From a checkpoint of a small transformer trained on Wikipedia.
Architecture: LayerNorm before each block, rotary positions, untied embeddings, normalized queries and keys.
Training: a variant of Muon for these matrices, 515M tokens, 7857 steps.
MLP neurons of a small language model. Each row is named by its layer, matrix (up: input weights) and neuron, and shows model dimensions 112-239. Each number is 128 + 24 x the weight over its row's rms, rounded and kept within 0 to 255. Numbers have three digits each.
Before each neuron's rows, "fires in" lists the words (lower case) most often at its 100 highest values on Wikipedia text that the model never trained on. A number after a token or word is its count.

fires in: "to" 62, "under" 10
L5.up405:145110161132167098129105168142111151108160123168125115118147117110117147110167130101119127113097193127124123138147126146154169090150130096146130129175110091116185085155129126124112044158137098184149129151104158118146119133140128103137119168130138137120120101109100116147126131137085113130137140178174168126122139110109168159137094133103114158149144171109118146143122080114103111128118

fires in: "to" 39, "in" 14, "despite" 11, "of" 9, "quebec" 4
L5.up192:128104113159119086113158179073125098095123126119140125107145140111112134141096110127095152089122113172160145135135113159167127127136112128156122145090111102121112164121120163131139156133114169135149109094117148120140122124141094162142129166116142189137126128126103098124132137098123125081119093153139136124132126164158117133098095106184127149110103124121137155121118088110150121132139

fires in: "in" 19, "of" 17, "north" 8, "south" 4, "spent" 4
L6.up166:146102123173090093138117104141121170159168149170134123107113161092112136119076112074082109137142136142153108194169143122132155160081141150138126135105127127127179141112101118136089126186104149062094132207105147123142125106124113176113109185115126094123114098109127127145131165133145132146135161129132115123120133120116144143142141117093111145139130124155126107151116155144099121148115

fires in: "an" 68, "any" 7, "another" 5
L8.up935:099136133091135076143127151169097158138168110142142137100103121098104119115165098162117185134131151108125125143135125155105153158121141077125121094146085147135086133168131140109100173095144118119165130094071165139130117118123158154117092110128103123118125113151131140116130112135151150171166171074150139100136120114131128123162126131118179127113119153114159126126135124147134166160152

fires in: "it" 32, "wrote" 6, "married" 5, "that" 4, "third" 4
L5.up775:092143132142149141112100083103131107122135122121167108118140095132149139148163124128139170128122133094151126143106114104142152150174114176163133138146093075145169125123112129176133116155137101125099108149135127150109136058127076119110172172103121139128121153130145134095106151138125115148145139131136093135120100100119146114150158091134102147112107067186121087106198142092122130103129

fires in: "with" 67, "to" 16, "without" 5, "within" 4
L6.up125:123136162146096117129147174122124136087118142156109148133188101130124107136132131127099112139138108145104135117169108142115131128157124172092114104095107125114155126127114118131146107140158111116116133138067104129101139151100146109133124093127124138121165118118093120069111120191132111118073144130128123123152186101145125088148110161141115151147158108142117145133112152113119134118125

fires in: "of" 24, "from" 13, "medical" 6, "farm" 5, "fishing" 4, "to" 4
L3.up520:123153115137097108111112117103104092114136160146114099073136149134129133128119109120111120125126121100132088124132170133154142122124142147108113112116108079182114116164126101139163133160136107148126154131098082112109139146120111089130106134122135093120151104116094119148103083132123130141135134109163092114107162112141143136146107169115127130076109164167185130155176149147123123121106

fires in: "athletic" 11, "village" 11, "according" 10, "after" 7, "athletics" 6, "athletes" 5
L3.up310:077114121128103101129155134067112113082138121115129152099085140164130124125105085101132150148112061181137170129115049134132096168082124108119127158133142115132151163127126130133135114193113111141114137127124118160155122134078130125124112107112093133096153188164117146096111111119114106123124130163139124109124145122138114143133140119148105127146138105134132103128141144148079127098124

fires in: "he" 37, "one" 9, "this" 6
L6.up260:145127147153118154109091135139135153124114166115126132137116176144134148127136120140170151125115111099111198114161140162125079129134117142148092078102143138151101164139174107135143139119135122111096117124126098170162117094150146111159106136107126165124087117109162125109109133124120134094117133106122109115134109140164119127114116140160175124148111115160143114153151167139126131095193

fires in: "to" 60, "of" 12, "town" 9, "for" 4
L6.up969:119131121186109070151107118110164133103128126142129155089151144149082139126107111124123056090103144137166130159173157141142118144132129113136135153101112127102162117169149137119147111129168147120110145125109131146109081123092124126097173129106121101146075095167088109105163137132181113154148122117162112167126113098172158143146125127127158129141139105094107098141161109164089121163149

fires in: "was" 87
L8.up370:117113163092124115106103103110163158114159193109106141136148140198159153123143119167141143100107094097137110119116116165152139135122094148143164130157136161151130105101140142125125154150105123144134133131154129143139167122161111168147123139098135098156111169113112163119137103108137106129116128146150154120141142126109139136159140137146139032142132066145115124071163105133115138158146

fires in: "is" 32, "has" 16, "get" 7, "have" 7, "are" 6
L5.up447:106096127091102159099167168110172102080127117103166154137133139160090103137084129149110119118124128171132130148128174159104152138119155127126125135106147106122116121130123186168144121166123133184116153121152129101140123127099136140149134093130108111135129104135100080154120116138097099145184118128118094091124143097083104131174139112159112144103131120090126126142131128160118180139141

fires in: "in" 66, "under" 11, "for" 5, "to" 5
L8.up638:094160113134198111148128159132131134089124139134164130103155128104132083101111094137078087115145119162093169141172164126128120162123149110132136160120108134146145104152143086174146110102159131130135174149096164139121143094137109156092129137114120137070118099174144119148131151149156082139118127144152114117156142111155142088153118153133091115121129130115145114135110106123143165095143

fires in: "the" 40, "his" 12, "her" 5, "my" 4
L8.up1010:156137126118103171135113138131140102085111107124125131092159119078106144059125080116153163138189144132145161125144136099112085155138117134128143118128109158108158112161107154145067132148159099132123148114118112122100108102129124144134095136109124141146121173117154154152151127137107092093132138125086113140110121111141149105113092141129136130144149144148169181063129151139176118104136

fires in: "place" 15, "released" 15, "held" 12, "announced" 8, "headquarters" 5
L3.up688:108158099108160118106130096098118115098144113077159148088152100172143122112128145143096124109134134108131170120109120103148131117086115133128132088128169135099126097129147109122139125134149138127133106113094125137159104123121122136100132126124160141115088104169182085121162117102147115133156129101140150133077136159143111110150137112152116174148161104096075136115126166143116135160157

fires in: "in" 79
L6.up887:091104131168116139137108152205146117133148142133135147113121195150172116135126092117108134150152135143182143106166126117120124135073158146163117122153151139123127151112127175140088134159122122089150137100081139145090133093135118162146186149114117139175159135146092116117166096142140127122125132127119148109112122083161126116185170152142124132079115105088116111123121150114148105139116

fires in: "both" 22, "then" 21, "first" 21, "later" 9
L3.up623:149134114133123120109133128137146125163117173159158131106098129168182115126120155099072154114156139142135152112141081104100136134133163158153091108090114137085094107094130142104151155157122140165166104104138144157136153135146138111118130124132136148118136147145096129177166125096115096151120139108105135173118079090106121141141116072151144138161117075151135145135177162146124113138150

fires in: "was" 63, "is" 8, "been" 6, "being" 5
L8.up842:174096130145171141129145101154177136142139107173140175136106153108097109120126128149156121125110127149117114153137140113109114089119111117149139130142092114155131129126164176164118152074081158145111144156128132150145166199098154116135090136078152141132151136112095119135120152130137106139153155155124101104100150110127163113144095111099129098116153088145152110107114103140147129161106

fires in: "of" 54, "are" 10, "among" 7, "between" 6, "consisting" 4
L6.up632:127144113085096133119145111101149154147114158159112148155116121153131125147103106153120123150122139135131133102140149137132125145135135123118140096155127112137139133137112180118178119131086117154140158147114121125104111097117099155124143159128174118123112101081090128156132101159131089139118175168121138145107138156193089100167132136158113143110136114146160164155196110088137119154118

fires in: "in" 55, "across" 8, "western" 7, "and" 4, "throughout" 4
L6.up68:105104103115144117141130123116158124129146177110152130132237169110130133089111112139135118146150142141130129138181147137087116114128123141125111131139092109130143161139126159112155088118196148101140110126115127144148115118188123147107171102122135138109135132158138091138109127130134136104095115138170106105111164118145112123142134119159129153099140138125097126130125134119129115128154

fires in: "of" 48, "de" 40
L3.up822:118138180117121088145128166103148128139094149149152144120113144123158123120127120125109156130086163103133133120125181177143139089140168110120117171136110149165149108103121175121139137107125150124124105137082133151128153121165128099107121139137119150134124172148146164114159155122143139157124092109102144155153164087133168129133096125136147131117116178128118141148107105116125119149138

fires in: "to" 18, "as" 12, "by" 9, "without" 8, "medical" 6, "coach" 6
L3.up51:131165118082175132098122150124124144127102131160149127096151143116087098129121136148109137144150119123102155115161160153127132122136129125140161052111098146101150082124109073153105118133074146123133109117122126118108138081132116145099114127119157165157158099094096142149116130102134165125146092139145139143157148170148129138154128168124119061095117086154134098122116123162143122136151

fires in: "of" 76, "in" 12, "on" 4
L5.up665:141135115140126124145153165154134123118130128127136141130148122123089125161107127133121146141124121153143153174095121100100176137137112157117133149132113144140165127154106159097083100160158160137115113115113107152123085143181142122138157130090084168136123091166145129126142118131131145147118107123155155138142112118132143154201165096109163128113132104094105153094122158138139086103168

fires in: "by" 30, "despite" 8, "towards" 8, "and" 6, "serves" 6, "after" 4
L6.up977:112152114134101128141135153112186113143108150135131127135120151091114118164097117127130119137135099134116125103137117128156111096124121192117145092107110114088111117114130094121106150132118127146094164134107145114120145138150127155124115132105120139090123155147126082117123138161158141122146163125157155131116205132133123107133144111164141180118108114136105104134124102181148159113132

fires in: "her" 34, "story" 5, "novel" 4, "drama" 4, "heritage" 4
L3.up123:141117121085131109102107094143153146129126116139123130103115131178093151102133143125127142098162147147170168128082102138147146128123122092112128151125112141124161131132127123108101185147122139148130156105127144161148141105129109099130109140122152131146130117125088132115117147125071110119124138123145136141139120098119130096168123144164117145136119136113113143097167111098140148084077

fires in: "of" 70, "despite" 8, "to" 8
L3.up335:142143159122143102164168135101081153113119069109132116135124162181159127119133100122119146149131120091110126165153123179122085113114114113124101149137115132132120106158121155131077093132123099149146117134146157139118112120098123168114139155189182131150131068102103129110182087123127123156133134129158133165145103120161132126104133124130087152115150193156103149107171164125153125116106

fires in: "has" 32, "did" 7, "her" 6, "wrote" 6, "other" 6, "have" 5
L6.up886:138115118114108138106140130152119111133157121114113154116120114163102116112131148136138125108163089135127152094168143119177152125156097122117112138172108143141089144172124170139122160172147107131137145142134135127103120107138091147147109135168147114084182111125121072127152132149124160110106143140088115128093093136148087117146103101170094105126115123126103131141130125112111137090149

fires in: "the" 26, "grand" 9, "in" 9, "close" 5, "opened" 5, "open" 5
L3.up458:139145150151183097122108141126144103126140199124167144108128107109128151112132118112078140104130115117142115165117154125159132102095152123153194173131094137167108110133101143133168111119108140131178137137084128137134145108121137118105110136096148214136167079129134152124132146121125123164081108143105156068129130155111156144109133107136088145102145101104152166139087086114146148136092

fires in: "that" 28, "which" 24, "and" 16, "what" 10, "who" 10
L5.up170:126122102092137106128139111149165131159099128162108155127124145112159112092116120165099091098170126049125118121131149128120157124117114138164120138093157123111139166096132084147115130143124132130140123136098136150111130092096123070137130117121139164171143128125126155114095113136119127179135091133137084135131137156165094103106172106114125136145120091152108123116114143149151128117134

fires in: "was" 34, "first" 11, "history" 7, "vice" 5, "remain" 4, "been" 4
L3.up523:118146132095104074143131105163106132108148149148159163139103125151176106196161122126109161154122122088095126097150076115139138159095140140110152142110121145124136126129124153124122114163145090148142146113093141121149141162101126138098074131144111092127088129131088122109142128172085113156137084149135113123106149112128128138102130122153133110131131099160147104151058143103151119142149

fires in: "of" 78, "for" 6, "on" 4
L6.up916:161100167111122133129167090109149140159121102155115124118126120143115102110097147134124130150128108145108120143136168142109147139139145111119146145099123108145122120180145110172117080152176111099152124145085142094095145148119127125172139105080109155136099110149112127111145123171123083099147152169131117145069151125151126157119092114159150173083157130161133145135105140147130149162092

fires in: "had" 41, "was" 11, "report" 5, "committee" 5, "society" 4
L5.up390:126125133127088102101119134173123113156141126065137094121130110153112137134097152137133113113103128126152170155134123120128173168125111124121112120130163127121112111138140130126149152145123143148109097104120088144122089168114134132168137119115067121143171109130128128137158122132121107119145136118126088093102138093149136102180144092143133108130176136100149083156098075139130126126170

fires in: "and" 17, "while" 17, "of" 13, "in" 10, "by" 7
L6.up320:137099134095140170181141111121116085103103135145160146138167131084097127138132116107083107121132126117105148139137155154109165104139151165084097123108104144083118144131178161109159087132127181113104137137106153116113145122146135102119093138100118110119138136134131122097140115171114141118142156122141149116099146094159118136157104079115150189120146096101151076118139120163152124134131

fires in: "and" 62, "time" 4
L5.up667:154126145098144151130122141120151143119108105134125145109158128101104116075095117148100134147163109074133130135175079091127163146108124128142131131086138149097090105130166147138092107131153119114170134142120146177154120116136149075145122086093151176135163154174127136118129146172152132147135132095151110179138112145162108148120126117130126157081116111141085093103143131155070127148145

fires in: "be" 19, "getting" 8, "get" 7, "considered" 7, "was" 7, "is" 6
L5.up760:161086108110129171091134108151159121117105126166141168107082120114130076127075135137142175122128109102123132091099156137129127138124107122089101191129131126103122155100150123121105129144109117124121106108181087088120103115140118138140101160084128174141164115151131084110155164118168115108118107139166140102164109098127145112162121123151127131113152132135156152127140101148110138087137

fires in: "with" 32, "without" 10, "over" 10, "about" 7, "completely" 4
L5.up301:133115159093130117129128166122157171144123137159144140140154084125119134134129143120106175142154148127185108171141075152130121073116091145112106134099093139140132152124111154146131092138102142129146113147121101134168118127125133155101143103123131146148116112127153113121114090174148135082122070166140099134145160089162144084145144123133149106100137153139129137163140161135130147164088

fires in: "with" 60, "within" 4, "together" 4
L3.up750:142145120147062096115117197140107119101124108136130126098135150136118118128136166115127123127143139135095106132113097131126142103157127132177142158133082090160114112138119125151115117130126099132164137110096117105121121154097117137142095084138165178103109091116113167075143100160174119101130141133146134121107193125157136142143169107101108164095103145150129129108144145131102145146092

fires in: "known" 18, "not" 12, "also" 11, "rather" 7, "now" 5
L6.up495:131156139134133140152121125164136120119168151153146129119124113178181116128105148141110139067112108086126128112164134128103157145135155168127111081166152130094126108121132183090147117154146097180126103107116151134123136147122112144096135106118137147129111109126078117131110117140080131153141137115121153133118128133170085125147085144147078123161133118164132113095155175079131094147130

fires in: "that" 38, "what" 5, "which" 5, "lewis" 5, "louis" 4, "elvis" 4
L6.up620:111117120133180106144139105163126121108158141166155074090166139100125180094143166128147096136131099088129122133151126116123107134118116147177124114171148118123166140095123087114191080113115158130083098142143130126111109122104117149146146115131135161091132165164139102139156127107146155116158122122116136111141168144187145085136122095114099151131115103141117151087173119149111117148104

fires in: "on" 68, "along" 15, "alongside" 4
L5.up107:109136126124151106138127156109108124111098121162136102107169110145096091134113135107109150112130128123099122141120127130112093166152125170130140142161164103138160096136113146110143109173137112151138086098140093138167116118155129101092126156127136124050114137123101130101107137158127111203120116142138137142109185138103133120144170135137077109102100112138142143125140123116157122131107

fires in: "a" 30, "another" 10, "an" 9, "entire" 5
L6.up39:163144118150163109146129161118101110113081166169119134136150148113128149159166111142111117153077101094131146164101125141115109138104152136157118122164095149147107153127103115083126126144115149114174139137118185130158107080114125149090142111112120098077122108146141123085144110167136154136135121113115159107096118104150144127146143136120094131132110133111103154177077133156130117121129

fires in: "a" 65, "aux" 5
L8.up629:160130120149139122158161115134097153132110121116116153104129141141098152118085137116107137157080103121156126186104115199128088126106132139173155129143113161142119140128098140170129164138153147140119170120119109134112122158137143128135124126146109160104119145130095147063111122162079130157152134149093070125109121148090124151097143115126151100130134184148123143129068105131128130098105

fires in: "as" 38, "too" 8, "how" 6, "100" 5, "of" 5
L6.up4:132143154091127142130151163181092084134107162145155104160117127164107070115118141131152162156137185125105093113130143162155122103131088168100118121134142088168138169119112134124119111144134139136156110149030100130095133128102140153124081102112150170163142130145148132108172096132135134132140126101114109156132115120109121132146174109108106108156103113127112159170115111150105114149160

fires in: "of" 36, "from" 16, "take" 5
L5.up262:107160121123118122105104109104136107068099129144139162150096124159113120106129131123150119101155139153157131171145154156107130160079134124123100120097111084154132154162113100125171136190131150158119127121095124112087112143187112131147166138112147167069108099088109114130126097133152117160117195135108122149111176125151090121168080133138112155104128090057108134116120128117153153143140

fires in: "was" 80, "being" 6
L5.up1008:119157137127134121133157149160180091106121110156173111091109122200135150110118159114150101086151091140098120077149148117124130109099083097132113141114132090097137125113116186130154148157134127117135113116130133147100113188132167127107124111151147124148131148129104120105094112098106144133123141125116087116096118137142142113142147136094146097091136130107164132149141064149141121170114

fires in: "and" 23, "charles" 14, "s" 7, "children" 6, "public" 4
L6.up313:140123172119121145129150117179159129158110140124139112128155107149112133125099116146116129095104138130145101128113112165167153142178099142090121111093159102133141137107122134173115125127141143112107079102120171190167124136143131128127103101115157111119156079123085152108117127208120121159105127125159104151151121149132107113122124080120143121145161098117144169118146124156112139147109

fires in: "of" 31, "towards" 9, "often" 7, "brooklyn" 6
L6.up141:130153098124086140119138158111130116148123093136072136150158164150129133084142097172099142117116153101141100100164122167082095128117141119120122136119096114098104124126109137154083072116127111116134114122111131136132130110128152156134167131165164156073106078127098153096136127146170136129126112134106140180094149106162185122125134130120133101134158124144123129101161134124128129128117

fires in: "such" 31, "environment" 7, "enrollment" 4, "environmental" 4, "siblings" 4
L3.up210:177136157116165140138127116141114127066108140144144117105165089115152135102115135142145123142141133098145123148170140129110131148107126143158121123135103130109158103129128164109142094147107117142118115149109086121156130154144163128116146134131184137154079155167167144161158125110079105143131120100106113127128098116142160104167135151135133127150129091098178149124100163116151171131108

fires in: "in" 41, "public" 13, "of" 7, "publication" 5, "world" 5
L5.up946:125141173108128120142184113138174127123131152139124103152132116119125101101106139121127118109117143146135096164116145089175142155129115185129099146114102087116124106167114149125127131149129120077119137098107106158160085122102145146129131178117136140133137139151130111126134100152152165120113120120105138102091093125161164154138116106109102167128120124099149166208120131156112140154122

fires in: "at" 37, "on" 10, "lake" 7, "n" 4, "about" 4, "approximately" 4
L8.up285:130158116137083159112129174168097128114077153168134121130173085111104152114153147105123132138122133079125115115142151113113105132161134162127133156097106165131142137149108115129123083129148130130125158123128118125140152157118150156151075103108077090112149122150104127134093116150160107140130128113111161125119175115150146117116153105127134142101107120126092126109112121173149075124148

fires in: "0" 35, "and" 31
L5.up482:094130155128103177127153140149111106108136139173145094079138127131123123131083122109177085116157138117145152092135146132105175124091167100136130090110057077127098169140120116134139129094150163182123120124096173141093160130112139127138125178144144118085148154179102153154143106154113158189131116113143108090163142089121126133151099076128127121136073154131111120161136141121132075122149

fires in: "he" 48, "also" 14
L6.up980:107110161145098148126107180159157130092142087136180140130107110136147114148144156105118176137156099105101150118133125102122107153137148112137101100127085103109108152119113164136152134148122112096152122144088151131134116133140062119143105170170136126135144121175104095107119086121107151122113125147119083126099122110121090102161127103129166135105087137165133126138127180105135107164169

fires in: "career" 33, "history" 12, "grew" 7, "started" 7, "began" 4
L3.up627:174094136122122103090179120074154153176152126126164155154084141117121134149114150130109118122087183154126151123093078118118126160111147114130106172127125136096138100105121140151087128147103141121108069161092108115147115118149116131164120114134135123141152141135129075119149124107120108122152145088129147108115154127140154157162114114151135152134108159142160185120158139142147132121089

fires in: "and" 73, "london" 4
L3.up778:111151139096147093147140111087137167113127158154164132119136152112129086132116135155146132115131164127149141151134153100145113124106131096145134191096115182120130107157110154099159099124125125121133128126131147149149139115133156089138140154126148137112144176165163105147139112127118152147105068114094104105174138126139126116133099095101127114155126106189094169168078133136162112139120

fires in: "with" 71, "within" 9
L5.up486:132097149151128128089149139166110182151142095136119102101158135140152108134099163096158162149116094088123122139134116120109111156158126138122106131108090152113136112134126111135109091149174133137168133102099126129121045102147123113098112158114131122144071130128125129120110126158093103144095109144158149127146151107131117130146146155168132143103161111131172180141146173072175116154151

fires in: "in" 50, "on" 12, "after" 6, "of" 6, "by" 5, "near" 4
L5.up752:121153131132148143108143124121130171138149124161115129114125090157115130080100108121102091128085141110174181101118114130093186137133139163131133151167105135082167132144128099144130102160117145108125125134114185155123082114127150124102117146120112127127096080160142124115129144147132095155095100117125121125089156085155130115106115143141142156137124095107112124131121153096174153133092

fires in: "has" 42, "had" 17, "of" 13, "have" 8, "antennas" 4
L5.up738:149116103121154217133146156118082156099127131087154138119125104148162145163101128141124114156106095120144174168166150140124120127113128141151129099093177126093178168159116136105141079157095146169135111117124083098108146123111111149165131103142133134116087161128123116122132077143141137088131145118112119141122084101143119081105124151123125111094131121128144125143147166159130159132105

fires in: "over" 33, "up" 13, "upon" 6, "during" 5, "overall" 4
L3.up931:148109130111144123144105148179118126141127102101168123123166158173136145130114151109135143146163106133143171122140101141144132105112129199098139160131104112131079134135120148122136154168148135111126119134122149098174114125139128127083149133110132130135128091166102091084110129093093140142087154106165139101108163088127136158178112114110167115147155099131099138116133135117115124117117

fires in: "they" 38, "men" 10, "wales" 5, "environment" 5
L3.up394:133127130157133125168123124129109168108155158146129163111175094136125163110119158116109161098131120139105166119142155108107102154088109118123155094151140127164154087103086164138166091092101162156153123131139127096137110128126105096074094133121137092142189109131093098143123119127115156143138116121130125115105108128081113110159128179138173105110114139140160146085128102098122110156146

fires in: "second" 16, "third" 12, "first" 11, "1st" 7, "3rd" 5
L6.up328:085109116162146115099136102135135115125104126138140162125163132146139175157129132120091082119134079130137137160142112153158157140136124161131100102114082066085100143132143173105127109101082142104124112121129129141108140107131109120096101117163114120129161125154124126096118150136170161116139123111106108158081180125128138118100117098110113177112075106140140056132156153141175109138134

fires in: "together" 17, "degree" 12, "science" 8, "given" 8, "green" 5
L6.up568:122159182130114126139140102132103117103120114108124140111131123115111099093147120090114141086124141173134117150132112139155129138100122133117138153122097117161129113142130097141128062108117126137171122115120145111178141118116153178193180149145142160117105124138063150090112109126131114120142119101142132088125147142136126191159127143155091123122126145177164105161177081159127177144156

fires in: "of" 40, "supreme" 9, "expanded" 4
L3.up91:172165173124154142124119132115133170088091114156135116133106100091140107135110078167078098153115127132158140151133150136136138137108099153127160146124117125127116159141159137126131116093155104121078125124111088102134107133134098138102131097132157088115118120134136179095122114157119164116099132125168123132129155158174128152140119151127129132091146151135161115140120138136171099137128

fires in: "from" 45, "by" 35, "serves" 4
L6.up694:106120096073129102142118091107122103100133165121126136138098129127127127135089119141106101121157135132147142131156120160132124105150123120092093080148127135116143126146107156135144108172122094125139199110071142133143120121144109142128115125106154158138092153121176101141134114153141128154127119114143141156102158088142112083132120152161131138131102141079177081143131134139136147118125

fires in: "in" 58, "1" 8, "through" 5
L5.up483:084131097150110141079134107148163108138100143102172123097128162127084120113113105118125151130127151140149165120169109133085143120120134189144129128136101087128109095129086112139126058207161143119131125092136183179144097119101114142112149148105101102116166108119147138110123119121135101116120101152158103156141189122112110142150142114150146146089139111066130115147083128129172091135151

fires in: "to" 99
L5.up614:118122128123102139091154143158127148142155137128167161109153087108138166127150162139094134122134102108149170100099124117098075140139145118136092147107093133124124124152143154115124052137151121107137146113119109152140102110109111092144146138159094147094116068148135132172157112137125125137124083143101127109153098158115123125152119137120100106163127092153127162167178126116122158138137

fires in: "of" 70, "from" 14
L6.up53:096165135150137117115145153091118129117118113102179136109155149115122148126103124139091115124152125158162101160143144144139089124093154114104120118115094159128147108137086144149132118112181144112089087131073124093109137125112171116142133077156154084143146129138142079121135104162141052129135112182141090123113172121113134134158111072122132150129123172083130137125121133146132086122164

fires in: "to" 45, "total" 11, "together" 10, "town" 7, "took" 6
L3.up897:108140129146120096112137147125151092111162149156116183123159128158109157163140162132123112114128125126113121101127112136104096115197119130123124135105115133131164131160131171130086102135125111132117154069105111110121064118135133141091162133120150171116107119144069147120090130124136151119138087193141140132133124059132133119149095090143127108149146103159104098160144178167156148106128

fires in: "he" 29, "held" 9, "health" 5, "hearing" 5, "heat" 5, "head" 5
L6.up966:124172142180112117134105124169131156159142117162135126078108137136106119115080081133106152108139174085136183102138103135139134145101143098122103120139106152117174157111154076149130105184119142112101096115155137188117116129133140114112134142112082096093136107138119130125124130125101146138089123129161140141139135147161113163134107123154152116130115149141082146143113128123135150110193

fires in: "and" 97
L6.up87:098154123118128124126135108140128148143139113161079152100158106125124096113121181116113108100146139176159119142147111106130150134128137142149107144087101140088130115120120114148123128124089136152122150146141145170124124096120134090169152118118136137103138108152116149094113150179129140152137120138142125081114178153150089126132114095131146139137110134102149139151145113133120159166092

fires in: "by" 46, "after" 13, "upon" 4
L8.up511:150121112130122122156151147090089075118124136113115140143102118150126123156079166154108131104147100132104106142128109138098131117122115140136146104156134142122126138115091155109155142133132135149091128132115175096130155101143106147124117134116109159081084123127170093101130150157125165118126090117129184091146144117131131097138119112118085153152108114166161121158106130153142128139145

fires in: "his" 36, "grande" 12, "grand" 9, "married" 8
L3.up585:128138116143129121102107150124163124128091132120138141128168129146112125159097133144113137080102129100120114139156150157122127118107130114166137106109113143118193112136143179155130104178118089101144130176095129084162153110138127180126123117129098133136109124122117134146118119190112129183102103130131076145107165089162115105134161129121138144093162119131146131113157112141187134097100

fires in: "by" 34, "with" 21
L5.up74:099172097129164149156109165146102135103107116110099114131138063120116098100137125128099156151124106127108129152176113143122125121095126136107112119127124108112159135098149152152153114155105138142129127168147124117157163149151114141112166167123083114098108147144142142121168135105122143139129083107129130134150150152099168132139126154134125121110116077110099131118112105167167116117137

fires in: "father" 14, "mother" 9, "wife" 8, "brother" 8, "husband" 8, "uncle" 7
L3.up1003:186095136152107121136137097184124157156132147124106120144148124174112144104155160156139102160107139125157112146111111131118159122124103147126164136086107124153144141133094097166117111105118151160144174152118128130152128100136137136088148099132124142180102093094147107124142117147117154120119112157119124090094133132097078151161112132146101081155120167132136107150155138119160116163107

fires in: "his" 35, "s" 8, "her" 7
L8.up726:119178174138156105115113161067132154108125173128156119092119091115121143106122072151136133136152151110190182165180136148114144073140129131141138128150104157113134129148101123143097112121142148159117144098118131161139154155120141120147142139128120103111143160134107140143126154149150117121115112121135097144122079089090143080136114154155145109144154108131135138117139147127130114154077

fires in: "is" 32, "was" 18, "in" 9, "as" 6
L6.up683:112121127136123123123124127071120112090081154156161119110173157170124127118131128116100107132113116151130119122096098119144139104105097126127161118068145135112126088113134187160151137156131144097113123142138113147123113145154141126111123140149172140156211116096096160145140172143142111119106104145101108073158092119134135144171151149078094113116151124139119151120145119122134113155109

fires in: "all" 22, "following" 12, "to" 5, "also" 4, "allen" 4, "previous" 4
L3.up26:139166104147123134102136156133105121157104152133104103140119189105155126111143128133092159145169157113137134119123119118127096109162126132149140125146126103085166091130098098126118141135133121152143109108105173152123144099117151152164077145091090108129145126101107118168089126145147119113166124122158181130137138131138137144122140146178137093108099093091124139133132064174119115108143

fires in: "of" 24, "death" 17, "age" 16, "since" 7, "time" 5
L3.up18:093164119084150146124157151082144132096134143098173158104163170177147095111101131139093128104116138092177169123090117144147153125132129128127142126128121121142150159075151138090127129146095138140120113153117159135121153105104155117118121138118119181145119091151093117132079122152120130100132111159131127162125122149111156097164140095139095127123115131153155125184138128103173112125062

fires in: "while" 24, "who" 21, "debut" 9, "but" 5
L3.up492:124160146085148164111098111162124130121144138150163154141165155158113132143117106101116131162147122123111150148126108127108139087100148160117128101066092143111112139138118171139139115140070152112125138078137190151144151130139149140120079126118091123088113176127141120155155150114085120114118114156145122132119155112131116154167103130166103180114145127138119121089133141114116120140114

fires in: "united" 66, "new" 4
L6.up970:171132129157180152144173140135130098152098099146141127077110125129104155141081099092130157082146136141168102149167107107114122154137111140138133162165145120121144118142142117111116141114126146107119081131133103128131123112138089134170176147111142088125152096156105129152133138089104131154128106168124128124109165135142091154137119127181088117130119124163142145165131111141149124143120

fires in: "after" 31, "for" 11, "of" 11, "from" 9, "brooklyn" 7, "in" 4
L5.up967:124131116090101111133139134050136114137123139148136185114143124183091112142088133133095127119117124140127112098113134114094119106170095163132095165120150140141133109091151145151145147074087140089116115180116178100082149107129164148100132106133130149133130140133123127098136148138163129152121128146090116139112160098177119104178099113152136138151148131107141141154129157130080098136163